python train.py --num_attention_heads=4 --tie_word_embeddings=false --init_std_down=0.0 --optimizer="adamw" --lr_mult_up=0.691 --decay_fraction=0.605 --decay_shape="linear" --final_lr_fraction=0.05 --max_seq_len=2048 --doc_mask=false --train_tokens=2158000000 --dataset="wikipedia_en"
MLP neurons of a small language model. Each row is named by its layer, matrix (gate and up: input weights) and neuron, and shows model dimensions 96-351. Each number is 500 + 25 x the weight over its row's rms, rounded and kept within 0 to 999. Numbers have three digits each. A neuron's up and down rows have the sign that makes its largest values positive.
After each neuron's rows, "fires after" lists the tokens most often just before its 100 highest values on Wikipedia text that the model never trained on.

L3.gate552:513507455487516533505480520497477493525468473508480473520535507506515512496535489517461511472470538526500543539507494514513501494520492486526514572472501480482488508498537484484524497463449518529548483462480486516490533482555489484513503497510471492498508488483490451526520463500504482473552476501481518486515453512488462467470489506527446478445493477512495484490498495532501483529546484499513510529473515526519518523477487474493517555489491479506461532481512465516517496474495482479520481465483484479505455447446508504498433513518508530499490481533523492526500516497520505540494466479523503505506473491449481494495479439470487459533503461490480524539468506491513522498486478487479506491519459490477507498462483502485510505458496530557487487480478528484501525461493491
L3.up552:521481471505504556515428487485516477515501503501513499535517463483485501474499477521495467476427506516518475513490495486559457505517486529515503535535512530479500453484520536501509546513492479530480486527468507511462480487537462489475482514514483472516531458474506499555489486456515476519521484495452511450486495520476490506472480541488526465507490451529486519521518506535535538507522488497465502529476519516513502521510500488511474532517485463502485497482467534530477482498508531519514434513480475516569558455486498487491528533513468533532492490544492541483481472508523526512517485473465487481518499488437529503487543532504474521498512480498494499480489499477482528529529498498526496494482516527479487515526483523527536521509483491534563478473481501495493493517504478
fires after: " F", " H", " f", " Z", " V", " W"

L3.gate638:527459458528499542506470486510524517505470525513470509488527500542506469486447506501479513509515530521500511500483522499491500514488461512508495481476482504476506515492494522533478517509509505497511510497470483467470483444494485503541476462520474503458487519485485512551544475502535503497481537536513524496501506497514487469491468505498477489441475525491495513518505519536478485500503519580510502510494461496518529512472501492529464554543512456467498471443514434510501498487514530492468464514466480508479496494505541509499531485452476516477518453450510543490473502521556548523480477517500507484496498525439483552496452529467513495512500470485489499549535506555501498500505463519494495519521502497508480475480452512430483541504495472505494485449464480508498508489508513
L3.up638:520472527518493457506496539532506482537485532474505515506525542494481497532474520498459477547441514524529499512489458498488489529491537505522504501510483500541486503533481543530453503501479477481473533467458515498503458504511517468521492501507502499502448489503513489539527505521491441496468507504546520473502499513499489492509468516508484505475471533480500540508507494532493501466536496565515517495494477466511497501507498482473510495527494518487469475491511470514471519501538508505498505480464489453496483446517498560530509456462469543485510416491489492469485538542555494497494470509512479475478458475479484482488460531523483506473478491508440456497509501518514461518486486524469519485534516514508512485515463540477484521528510500483496501520515510497524506494507524
fires after: " b", " B", " f", " C", " F", "-C"

L3.gate920:500482453487483542492521497482534485488498481524528486523474495470518470492527554471461414522518475537552502445491464496451516470474491511433553480525514476501546521505514478477505507498534531497483510482474466523501553493479531520534490502487494500482484440497482517484502496461449431430536536518468481527519533519489520517485546546492516530467563516495454500487471512541524465541557474523490489536486484506516491498461532501496573489534489529497535542491507513500486510493494502491519479512514466534547505496499531513462447492504495494523542499473524486527533499511478490520450474456513500480471494462481505507508476494448463512510532525486523481499500516510500508521459480507501473486554509427523486506464499500513505502479530525495510464487492491467506526498497492
L3.up920:512492487483513488478527459529546474475492525515506517544490496522528511493455508491472486462498524472512509449488509449486493463511482493507507464519493470476482528517504504479500516526496504445461509538466500501513533494496528543490460490501486470493455499450476503560513474520507501504534519511493473515488500473519493480522502539479509471428519519538528472488472496520496551517505487488500520503481518521507488576481490507463521496485484493529511514484516546514468495492446475497522476470493458484461527500545479493507546443490507480500488506486487458513513525480490504523492494519522455496508477506474534516518515454502494489546532483496484510494494506496500476509448479522488487502515466507467519494528481490465512521479483537504492490489532483516491496479503496
fires after: "2"

L4.gate107:447504489522531505538514514533460493484503507472517456536471476480503550523508524483506512495494507516489490477472467508498488522509468484482468520486511482512461490517502535498506495514521473525531503554505513458476507473496494506469463456479464532479518525515520520478508491514490555490506538519524503542527513517467469457454447513516484500426514463485524412510504557506537496453471523532504516521505457522537496513469524508494495502452497485519527485518451477494487496521524480511458531469490496552505523506494506527513512471476484494452473518535526526476485454502495506508498501514488559507508478507463560504542473487493512496510522473507550433484533521550472468523487553523476489502475496462495475525512477496510502494522485451462514464467472492488490496508531506
L4.up107:515458535517487490470462450506526487499487500525489527500486441527475513529485508490451559507521512513514472537540517494552525541548520516459530508475502518529473507514470490476500497460487547522461513503485486443524522436497505541521529435463516485454520510491529486487484535513441492489486506556507483517454494527501512482507508507528508502463534511499483477509494476483494502548490484484514524532519484458481469534526499486504500489455494500522514518513503466479492496498507481515491506525456502496532519510496489496499458504450526508498555514515475533462478489491523476503524510452481564536496481501465465477488511517556504466510500452530522483521508496474504541496503527463488488520524474528486505530493500528462515478487465512486542578464496499492505478559522487
fires after: " |", "1", "9", "2", "0", "8"

L3.gate236:496461535473537535475506481545500501510455459496528517488516515464491505516508519529512521468481531551485508549498547516482470482496507515534498535515519483482495489505510462540493479447518478518539516547473520497508488507518492531505495474524456507470515493511521537523491493455509472513532495504495496502493498471502467478459490512516504468506525520516494512497472529487463485531519518464492484448492485511498506486524494515508478541508513473540506437495497498494519456499513507491481477494500500535531527481490495497520515461437480497478470512506531524508497522485477485534500530522528541485505518524487524496465487490473521513519515490504495487487503487513510470527489465560511474511515453532502496521511451528473511478455470502517514483519501498481563477464492542
L3.up236:492492464480516525479505520471456496489494510500489489484517541488494500454485512492458493540503513513519474518475491515522504490520484498510501506500491461529511523497496519484517490531492553486436491467483485487443476502507513470468505519500482477464521512485512465457495522505496457532502484472512528493518530481475538518481528505478516489505548499510533565488503540525501508543472521514523463492491482545529561500497504471477520442506506440502490531513502500545544525481495494551509503478523488547449468508510503511560508528491494513528541473447506474500483471558494484493509494519494530514480470480461461535497509456486513481513468458472530524466495489467494453524542491497518484532551473513538478529463449519495464476519509490502495494498500501486502479530505497
fires after: " F", " f", "f", "aff", " V"

L3.gate726:541474470533475508461458503526511490490491510526497484471427504543525491489485519475509508465456531485521484462506517517489457450513475532465455477478425504485514509465502487480482534493527523512523546521458495481457487570469508507518475507475493549516495485473529499463534499512491515476511531503515495510484507514515462511507503481483506518436510489517499500484530513515514462527510469469461487491515419474494542505494512458510487498542516496532542513511520534514557481490494533486550489462479460509505518493537502533523486489476511478496553519478485518492525479517510502524524474500477478517488458485520554488456478490487481503544547460493525539522469488530528489479466472518520518520511468483471487537476511562468504450521490531460511424447498461519498495550480508
L3.up726:472488527471444479518498475475516461498492491473492545530514507485526490532465503506473495455502522481483511508509484481496497468539512509541523477504451473513492470512503461490495521493498476503451492486530524524505451511510487511484490500518493533477480507492438504520450518512522484539534517502487476453505465465495518492451504524448503527522511507512497489528487503512515475523511467512503500498532514487529496483519506489464491515503512461480505528513515500475514503501531555557486513476475478488515513492511531492456452473431506515498516508459510516502516490483512459519532490514517477526491505522514516506477497504455476487449478496524489503488500494503519525491490497487530524511456520466500485525509512481476558473512523507500511527488507539478498528525485501
fires after: "==", "|", "==="

L3.gate161:518536495490537548522500489482466505529510444489481471495503540490533463522500482470540510464468518513522498520523496520474500497481491518517471494516517523469488512495527477517479504527460470496463517464510506489497502486521446513483508512496424495543518535520471470496507472458553482468523501486477463491480520471495540449497492515552478501481534525532510517525526496506497460515465500532468501525498520479528486502504498475525502485495504489491526513512478536494473489482503505496468505513514475536503481494509534463464485562495490503524514541487454533473469488464515535518515494486467545517495489463486507519466486480475508524525469528475496521470504472533498481484494507520495537486530516481508480478480497558464501487483520519517524494532503515526518499543504489
L3.up161:457537545469527511481485539518510496524517463485488494543461528480505497491509488515490527477527481554479527502503465493448483491499489504541514497490530493465492515484503475548491504523492472494541536480496513476451468490483476528462464553515487491505556510511555520480490495478492451453508531524459535507516539541502488491487512505528522506517514481513555525501486506482469488495521494498516481558503521500520518451490480488520476536512506507499513484495534488497450523499513538526494527458469521463503442473528486499473500502475569503501507491482483495446497498463524492496525500514485495493499464434486550542486510511486491510513508544506488437509491519482507494467517523551505497490488496523508468501486523508471506518511493547529553529507520461496547538491454531
fires after: "1", "0", "2", "8", "7"

L4.gate472:525471455493466518515480503536507483510480487512507484504478470529539477522506476507487497491475457495512500495519474456449461493506509483457520521441473494544471505489512478509527485536558496534520523487489519481513505452522521507523485502517522454535513452539514512501526463496502464492479500494467511538466452469477523523551479485466476481454497516438513488511525507485485491508517531472524510510485467532577473465477478495452514545568518508552481503510509493502489483523490527484512527501498512497493499473570515509496499498478480528516545469509485488477516458533485526545419478524519545495499485467521489496510473463486501484509572510497499493538488480472486457480509467515518488505499487456514478510522518511480525459474507495542460505509555531554486487491491484
L4.up472:528466487502468499479470519545489504490501467537500487555478522497520494475484461454482469504476529499523546514550508524492487512489467517483484499492457472520439471523524480468509523487498498547542506504500505506493468457515522560494498532523487489485513481524533494542495467487515468502516506482504519520502492505500509488498513503480459481445491473526480528490482526496518516576499495538448480520464525513522547551486524503495474507496493451501510494515467443503464491486479522541524508555474483515540501467550563462522504535499549470500525490505491476533527540478475459491455521483485464504499511457488530546528519440484469479508515491510493475481465504455487506512529515467516507499511465480526492488547489468519482526513522509443492496521495506548508489517532547
fires after: "2", "T"

L3.gate869:534506483471490507541493478497526487489479508538520459488518454494510482479504535499479471512503517498507500494488512500494502443483511502483508468539488517537511506500528492512497485469515514536519466521502516501485518527479530495497486495510489465484528485475469528490449536474503509467524523477537486457494463495464463512523474514507477498454508465504470544522495494506504533498556446483450493480513464475510515519512523502447520496507526527500499529499560534441501456476507477511458496531515519482484549525502478494491515449485507515544533519560501519545534478477526512532456501506506498489503505490512485509476486498499477477560488495493465501494537493540550512490466516544528526503514458441502470517543505482467507482512511496471486537478507497514430487530489499
L3.up869:495505488493503472502517492484457536512484487520499467478456470488480477482488479469533540511491541536485495506531522513495495514472491483504496519500462478515540468519517512478473496512473509510510518511488498507504460501474489535509495481529508467532487498525493519487509546535489519475524486493474499458513491471498516549499481515540499489473518484505455523511520566481471502519499518496449437476471450494479481504516481461498522493514535521522485550488498540458509475502490478476481509484519501545489498512564453484480466533480496500522494522522522466533492510492503511502510506518541475489502533469521527495484547518511513494551494486472465521502452501512557479480518489546513529499507506478525545447481553490508514496499488470505476469482481540508489474512507506
fires after: "|", "=="

L2.gate630:489530477546482523491495494466481522488490496496497469474466512504527505518459507457512466516506472507541540512481545497501474506492523488501502519528525483512487503481535512445522482521458507500491470484480508450522533529505496544538536524503494516525479523510464509479518474507520496525541529506435480532481515512515550523499525512483497467428511482518483467491551492519522476512491483517540508480503479485511510498486476504508539466515488503502487489491549509505471492492494500492519503511514459570482549501545540474467528507496504426506490482518459543497473487523446538536433529472482493498505532472465547514481506502513528506501478475511479536518520486500525487480480478527491505493496477475485485503517461519496522506497484491466506468524495546490519511486485472
L2.up630:509505479519528531523499498498460494501484468535474440454477514517500509551523485496464503455522479477473490522475483536523504523519547529513505507496545460545455516514496540497480486473504505491537525474534470476520531465507486439525509463522513489495484491489504509476525516488516556471477521520497465438489476509521505533468499507461513516519526445464503481535518507512465536527534497486497505463527475531515464549541519516528481429514467514493511537521490488504490467569506492486527514501538505470485510527532475502483487531540493460494513521506514522456482489505497509502450488498505517499492472506499490518557478531511537466488527525470491477489541486523475483506516497502468456503502468489547486497494514483468511505436525503450541484498535492480482440473497469
fires after: "4", "2", "3", "0", "7", "5"

L3.gate120:509487511506493506484502470470506489486515526492504498484473485498505485495496494480485453472493528496489478466495451446509475497466492503512493474515508491528462510482490498493482513469456470529425532505523573495505498470436486465550506458529467480493519513520503496475512530502489488531513515546479531514539456518468521485511500516456461535469508541479462499471491447540503465467512505475491547506514485499523519492473515508467480515524510528513555508519477492469496509480517527518494497492525514533505488541510493482460503498476463475456457560485505486494488504495516518515488486486498498516453541505534526496453502474460496497541570509520521511491461518477492490503498470496527457495482489502512503521444512530464535508511500502484502451507456490467478501495487497
L3.up120:543479510501488510522502511471477501482499471549497537457498523475492443502479495511465487502513536479482490488536498496425459453517511478511541514511439502462497467484484514452530503483540462497470516515507469488487471522470470551503510522517493477487515500492453469497521533508444472469495511471514486462500462529492524530491535483480544510515522504504462495518492488514478504544508464535516494496534495496486516497504487520467530512508515518478484473506507540477486464550541539519517563477520492514504470509551455518490480482487489505536482489503583500514529493530498523514524489537520505510497520535535476494521495505520489517469514462516509492522478482499464514522500494530503484507504521526482543544496535499489508517469452509459511523521468504502484470530492531
fires after: "|", "0", "-", "==", " G"

L2.gate472:482511461511493536490483479523483495524494527490500476520514480474545471494518481481525521491447458489523528465541534492484471498521525529515482522503501499496473541538535482474519525499493470529483507532484517506425551462512503475509496511492513497478498521496489534506543498481485477512508495533517463562516543511482528427518502519490444459501484504531502479542509542540555499491533511498534487512509523490509449509500441475515502462474528498487538516480498514478467471525494497516505465488486482535464524529468495492470480490468536446526509509512514476480491488486504511511482523512507462480501485451490539502496505492528524496506526517475484469534477512484498501505450522510524471504515507481528486460513524481453516515494514527501509527508503514505504528497497520
L2.up472:477523472493483522477480484489476533509494458529491472536488500526513471485488492492469516506559514496529454470508525519502498499507484469471500494516496484478452528453510487468522474512485474546481487494496442508462495465529498537525514506496510500479477516461462505460499497513508499511514486557480480518453506507509517429481543495504483488489495490531502513468540457520544482513478493508506481513480543494511506518513496506490551504498492498494491493477502500489490517433510482525487434478479530544494521492519502499527486509490517439502532508523557518480495481510505522518448488500468520523475502493482507524451470479439518465541498516514470513525497474493522530503515512534482527485473511462516470470511511453489532525471503530480512500449503504521486488435453433
fires after: "2", "ak", "okk"